MLP neurons of a small language model. Each row is named by its layer, matrix (gate and up: input weights) and neuron, and shows model dimensions 0-191. Each number is 128 + 24 x the weight over its row's rms, rounded and kept within 0 to 255. Numbers have three digits each. A neuron's up and down rows have the sign that makes its largest values positive.
After each neuron's rows, "fires on" lists the tokens most often at its 100 highest values on Wikipedia text that the model never trained on; "fires in" lists the words (lower case) most often at its 100 highest values on Wikipedia text that the model never trained on. A number after a token or word is its count.

L2.gate77:145150132123153100102130129128133176145133127097131163124142096125127153111128095112167110096108112078128145146102106092094149105137079174119048159135097134154102172139163111154098150115140113152130127117119116140142139118135163136134116116172129076125104132103100105113106145149103108149108107167133125145123144160142121135128128133134154090150128103142169092080117123112115130158098113133098121166168133121124152128130121125119163170129144128111166139150126133169121117156128105151153101164127110125073117158103134119085122080082112132167097096172106131080132106135145158125
L2.up77:117085167135119117133110090111122115101148129100173105128136102117120156112139114122165092143109113125165134157117126134102095168147086158100060155143083123102122140128110092111100133138106130103098155123114124133115095146100101130098124144178143110123134107130118104129133149150121151099162161139115135136170116133107080117140110105131151135152108105120170107136161135081145123137116158143111127188131177123128150159104151140128183165121139127104150142143106106087147140125083168158143113173091118189114092145114162142120141125111125151149093099125121116095112150171114147131
fires on: " by" 100
fires in: "by" 99

L3.gate276:130117135171149099112140177158156149124129127117144149175090117101141142094150133108129145146125105151131080099091142150131070119124137124128093124086178127116131078161122109157149117104122119115118113137096126079155153147107147133134079142098106140112143114108149112145107159108116122121173140141132127090115143096138123140101136140139123112117151124141141124134113120105139158136150197113099108142074123099102143145165134130162147125125158152083174135135106100117092142125152122101148106155093121122122112116113166130127089199157148096137052137155155140146121116147102133121
L3.up276:175152183154094111080164117149131132119096116144135148143124116141116106112129153145139146137117105169162091128071168137132123108140120107159084108090125140133085121096130101139183134122135130087133149147121122090106160137153156122124102117119099119141157125159095129126110134113133142134166123116155172102114090117113141156126133088120115107136130149109100169101181125149116165102103154083124107168134112137136114115140131136137133110125124173153127116165118088129149099084133109116101148138114179081128108129140121120083129145109140113142106115181181147108083144135160163130
fires on: "ough" 21, "hen" 17, "ile" 15, "te" 11, "at" 10
fires in: "when" 16, "although" 14, "while" 11, "wrote" 11, "what" 7

L6.gate500:134114152149140176117110128138179101163104149109160174138131108135147177100150123177101155133140120067099129133112137115147159152131116140158133153143109116116109102112125123120100081101157107156153140110122108102081126164148148147144159137126136116118137135149123143103143138107126104137133144088132113109155142131116139089190079103100123117151158136143115102100108086082133157106142087134173124153177145106159148145156117155123141152105155129139131133162118122115120087099100100142160112137153148112109181136121120132082104155100092103102145146111128129136123104075129084117
L6.up500:121181062133140153127175107129121127110125132104150139143154129078161165084116123112113117124148127117134087125117112123125137115083112149153128160083126113116141136151134142125141138164110092167134176126180091101158115090132112153127150153129144123103163149120086128114120115125103112120170125092169159162095088115157110159153110077147157125127159161154125145137130096112105060094134130131147114117154134152125136154141113121140159154105127124117116136105134145145120182129099078153142111155126139103117127176137105097112143117108139091126116136164155128091149105084131112105
fires on: " of" 21, " to" 13, "g" 11, " with" 7
fires in: "of" 24, "to" 17, "despite" 6, "with" 6, "drug" 6, "upon" 5

L6.gate34:135110096159114107090154185131144168117162125119147108122149108091106159090157113152169128148182129104126056119119113132108118114111118133125145120110132158159111141115153143097108120115150121105134145137147116148143138121126155125104166137125102091161095155154131146141111165107166139092169160125127111123122159132106089137100099071118166104097088095114112080154146132125089116115139180143172125128140109131118131196135108113104142168116158152102105167087118128143102108146135102095129119153132129113152131103100162159130138145124145125147144145131166150111119093149108154130
L6.up34:124138144152117113131127159116125172138174135131151092146155111109099142127152132133130096159139064121139144065117135125088086154145128152125122126135124125139094125102100123107144182156146099142163140107136077141131127124125107186124149121112111098136123163149093110094096178138119130119120165128151135178153128111106119168144113115106146154124156134109129139165138160207155119107143123093137131149143154121129113148140121129112108160131167092119116158121152123137071112143100134131116111114159111150092131126138141088083145134138124121105148150104108132102080065127158095154
fires on: " and" 63, " as" 17, " but" 5, "o" 4
fires in: "and" 63, "as" 16, "but" 6

L10.gate119:157137103140105146139140145132100109131142152095154131113128070124121187116059115126161107124081116155100148131125173126152135110146128159135086119090091146146140160148165106092163082112143135151161127142130158155130123092187125148099101113123148146134103150117130139154102116157142149133126137121182132125101100129105080163196135112161107125135123126133147125103102137142133090122101152131146100130099122123159113108148170132190157129117152100092103132115152128139107109118121116087115094130162114089098141117109096162138127122095140143135150160116140145091114140119128125100
L10.up119:087140113139151141094169143143107161083114140111162116147145084117135135148144130156119095124120120134128107123148137118108144124141124159181112115145106116110150115131115107079130150119130142170143128141113147158121109150123160149102140142119163154117128137102140129121120106126136125109111124139107154106138109137116099126138152163112119157165076157123132130143141129173173153108111148139111162164142097148108133089156147121153129109116148183081104120100138139101164148098191123143122123153179112126103129125124064125120060125121070130107132099101174099173099080092163129129
fires on: " as" 62, " As" 20, "s" 7
fires in: "as" 81

L4.gate303:079110157154157109123130171157123115187058141121157137115113080102147095121143104151127146135162106078134111146129158088127177124159137192132106112062147162103138110147142155123117136133155103157105114134166098132124135155105162136080123133117165130094137077127117167141131128136110169134174138099104138093136087135162132149124112115160091143122120164110131151135131099139118101089146133123115129158118151108131103134133080119147134096153097112097187137121116137152136136124140118108144139140129163148117073130146149134109134134118110126110117111115123136157148112118136102145
L4.up303:121127133156164080124101185097123117127141143148107114108100118089179104111166104179106132129150131104146135126087130111140160097153141135105177118148122143119101086166096163121160129097111096116138120118143162111117121134113135151103123130135127117101157089116127152092120143141128123166117132120156190136159161092141148139132155126109093143156104146122115156042083111158119137162161124140150119134122110127127121106153111137124111113119101151131155112156123163117195143142144149121107143118128106123082106109115148125112162094141110112152102150119131144108152089104172124085
fires on: " After" 23, "fter" 11, "ile" 10, "hen" 7, "ite" 6, " to" 5
fires in: "after" 33, "while" 10, "when" 7, "despite" 6, "to" 5

L4.gate124:112136143121133129127129159136119161149082143143131158101118084122115129115178120135084176153123126133135113144166119118152103143111108150147144094118165104127131107156132078108118149130118083152115155173128115122105168157172132149130117133110154117118111141127124093151146114120126140155113105061128143117158191167140106132116112126118122083093108139126073092104120108159115173136125116110119118091123170124125114132122102089152130124135143116117145181143114105094120148147110122098154137126114140156092147104124157077126083117134136095163115129139115120102139163136211088118
L4.up124:125150166112093119088150067164117114177131112120148151116119085130151103087164172118135188159121134097123117129132099139124151140171156177123130085105126131141172158129188154124120096097124153117141129116112111110104161069129128104134125141117138121110125109156144120098137137122156124104106100105099135102083118148137140117134127179158131129119134120111114131118092161127109159165131142117131147119115106171149144111132087110138135118163131133122116098114125118141134140085121139083098126089124158136123156122143130110161142117167106125139109125082106097174140165158190124164
fires on: " of" 41, "irc" 9, " dis" 6, "ial" 5, "c" 5, "ri" 5
fires in: "of" 41, "aircraft" 9, "promotion" 4

L3.gate343:088130138117126149141081143167091113133153107142136174151125090120180103157117126148118157127138128118120114144150097123137112119170082113091111177156087101081141143142128103128123133121131144108144105135149123132110158114159129134117101154113115091076134167136152127162103083126174105095160154121162075176087151127152146183163118154170168141138122091111133135097154147130099107124123105096105134123080177120124145127127134117083142179132106137137099124096126147126146100156106156116154110142135122135121118106119129129104122144113130150139155101130158108121129132154154180130
L3.up343:102156118114110158178100159127101100139153118122190128130126093093171090166124110143125147095117134128137122146143061152146126122149107142120123139144082111094130114152107112106136140115149133129117097166122100099131162133150135137090124174111143104117150123164138103164091091127159111080183150123136116172110141121139112120137126124153178114136118117087139131118174127117127120097121126128092113137100141132120174125146143121113161165134106141122110107116135126147153095160113149127147100173142114113105131104112173139105120184109078153116125150164127088114102120150139185095
fires on: " to" 76, " by" 11, " on" 7
fires in: "to" 71, "by" 11, "on" 7

L6.gate405:147128154125085138128148111151131118139124128125140119151136118142109122132112153117158139145119143128110132137113164116082123170166096124157097119104077172126097113122098109090117146146105096149099169096104185107148098132144138098169076110163112060086102158097144122131132149137135114128155107138085132088122140145163111125152145162141157117116113120085155109094156118131125139124126125155160124125111175135127150101142126117119141110157144106119110109168101133100161147165118143111160159126100060119108134121174081129086170093153146142139144155139119106139142163114150122131
L6.up405:124107107097146164131127164127140066130103108133154119152147146082146143117156096154129142091148111112142128122103094150127145143138122135099099169129132145127101152151097129149125144117131109172128102101098108104122133139116147144166155084110131129071146133130087126141090126121103158120097158106159140153161131158126114169123121119144183145112153129137128128118143127155125122173106112145128121129148147134192163146108094115168168140085155138138116087133123113147088122155089082123102150119132104146081101096162166146086181114123137118061117136092138124094131121133142131129
fires on: " by" 32, " of" 22, "per" 8, "ong" 7
fires in: "by" 32, "of" 22, "among" 6, "to" 5, "with" 5, "alongside" 5

L3.gate180:134119126139131131163145154168104130162154150110103142088094106115124133129132118134119141141150099100140137134157119093169158168135108173122121103127121135133161152084089116137148203128091144150106088156103089131086127115154149147119133083087166166105115145121111171124129135115147131122114161099153110162096168125118160111119140130134134121084080138103149153111117115112111174157115137116151135158088162139157122113136103114156172118117159111130085132135146142128118128095083135099127113146145091124112118171101117115139126109142130129136100175095125097152093080109168142148
L3.up180:174149141100113153147118102130157184133135174117142128114181112153108126106109154129073165131157098101174137100150123094116161167084143113088107126112150158108076120124194112127100138120138154139141139188114118140152124099133095081136098149130134118117118147117144134156145096112095137091135132128126150161140109097139144098119104124143138110120084138154125117130124133163084129100173104194069136118131139119160144150146110111130134080099132132138117136141119151123122114133096156113132121131126144135095143109146186136098140134117134119101097123153126136153140158137148088109
fires on: " of" 27, "ust" 22, "ff" 21, "irc" 9, "isc" 8, "ro" 6
fires in: "of" 27, "just" 10, "aircraft" 9, "industry" 5, "affirmed" 4, "introduced" 4

L7.gate501:130135088114169115200120093160137111152154082168121111159096154106130086151133090129122143148145117127075093120108111127133135114125103128141131123127082123120130141126144079160075156148139128115177166118086130121122099116121157139116123115140146087084167165098125095145128098114146115148111142161127154106114105136165125075066148151125160134125146095144081140136142129082122171101126148144105098177107147123124106136134139140153148103150145124128104097149133121136165134136108118101150153138154143103120120183144124148113131155104128150148126153093088141104132135122153143126
L7.up501:130136128108073121121118060147169136125141152111128127119097113113187088125118135110142101167129142129154140145144161117116128132161117122129100132117130114127166119103126107131160114108084111156123106136104157082142135162159119125101132120141129115172135148147095097142148137130128089107121095155078139132127151150137140123150111156151157145149114121137142080119136129121116105131172104123083118077181124152110133173122131135173144095115140187102120121132154124125130105123134155114152180171153069106105087092151134114154174120107109097121096131135145128122081126124159171155
fires on: "ar" 12, " by" 12, "ust" 12, "ike" 11, " to" 8
fires in: "by" 12, "like" 11, "just" 10, "to" 8, "of" 7, "alongside" 7

L6.gate241:113138137076141128097106132099105090154159157110097124152139138117169106089140112124110140166105142126132083087161128128154135118123088146074133135112112128111139084142162100118117175093158125116156148123122149121102109153119123132116108116117114156154086140146165139158139115168151150143102088124142148129121127069082096154109104114137130109121128167136125118106164150125140076175157152121161152103146141109153178109129116139169173129120113127132113132124112142138120170102106135118110124133151111085091149129184101152153110077103128162110131142130114150109135187137142116128
L6.up241:135126134172119144169107133120151159100115168155128100136111111140117096118145160111159121136129086148150081090123110145106119101136098142135110129121111158080105158149098133146126113166154126121121146113184115114147089143090150142140132126130109131141151158157125110201098160167138119089121073099083147143177124112153134117100127183119136157114133115139117093118127136136106128119098130163138124112098130115125128118121110146123111137118145124107149128113116152153128112093138186118094069160137131116167081093155101097124139157124176143131143151131188155141087133123146119102
fires on: " and" 88, " as" 7
fires in: "and" 90, "as" 7

L4.gate241:157138111133110120119108137098109120147154180134094148127103138129171139080138151129097156099171082148118091130087169127082148133148103104083113143113131155118125125101130137139129108151149145097109142146144114161134181159181175112102129144116134110103131122125119117168111144120143119181105089118138155118148163081128137161166139130092189116093113128163148095114149097126097153111130158132128148165109146148099150132164077119115104094158136125087137115124142145135109068133115120117142143104134100108129115133116158146085156135130147120139146149131124119114128132117140149066
L4.up241:159113125108151071122136152108139095126112130111130129141179116127138172106129123179113175098143096137160114097127156140145117126115068147102109123118132125125137136142130143180156124188189122141101127109127131097107144128086112094062134123135095100161152171135128132117086141110118109193173111119095146130103171115150122137100132112091120127135169130099175121116138163111134100100134147130102152174120112156109122124154138129131122097129139135109132124111140098114107104170104115100111172143142130105134112115150166163126148145135116119146160121092172141149165134118118153127
fires on: "ough" 19, " when" 16, "if" 13, "ile" 11, "hen" 10, "om" 6
fires in: "when" 26, "although" 14, "while" 11, "whom" 6, "whether" 5, "though" 5

L3.gate495:139076171148138130171070170118194171125148141157173124115139156123128156109135097119107126136109124111122148105159181150125147134120101112081106117117119140074156105129161132136136114132141180117121128147151132117137122089126122093136133137119134106142115096181138180144133112132128118140107109150141122128112158156109158138125148187114147143092148144108131115163116148137125168108161083142185137092087102173120132119134089148133097101099127123099150130100119129136102125134158105113105122163151098108149148118105107110080118148123120107090107123118127130146136106079094127123
L3.up495:122094173154118150143123118143106156142116131132140122113119107109158147074128132177152113117151169069163121108188087139142066122123146143111135125162120145133131151150139100145121125115146137144116157094163127101107107108113121130107166164156149098111151106128143144139105113149138150114104109154142149110119114116141116122116126077127137141162120128124104104106150147096101083133099121169188106091152123126127092152115074126109100120100151114111142114113140155132112175138141132152096113085145144130124115086112169141106103137152119161139150119147192144160098070128119165133
fires on: " Rep" 28, " bus" 17, "ed" 14, "ep" 11, "ted" 10, "ular" 5
fires in: "republican" 15, "appointed" 10, "business" 7, "representatives" 7, "elected" 6, "businessman" 6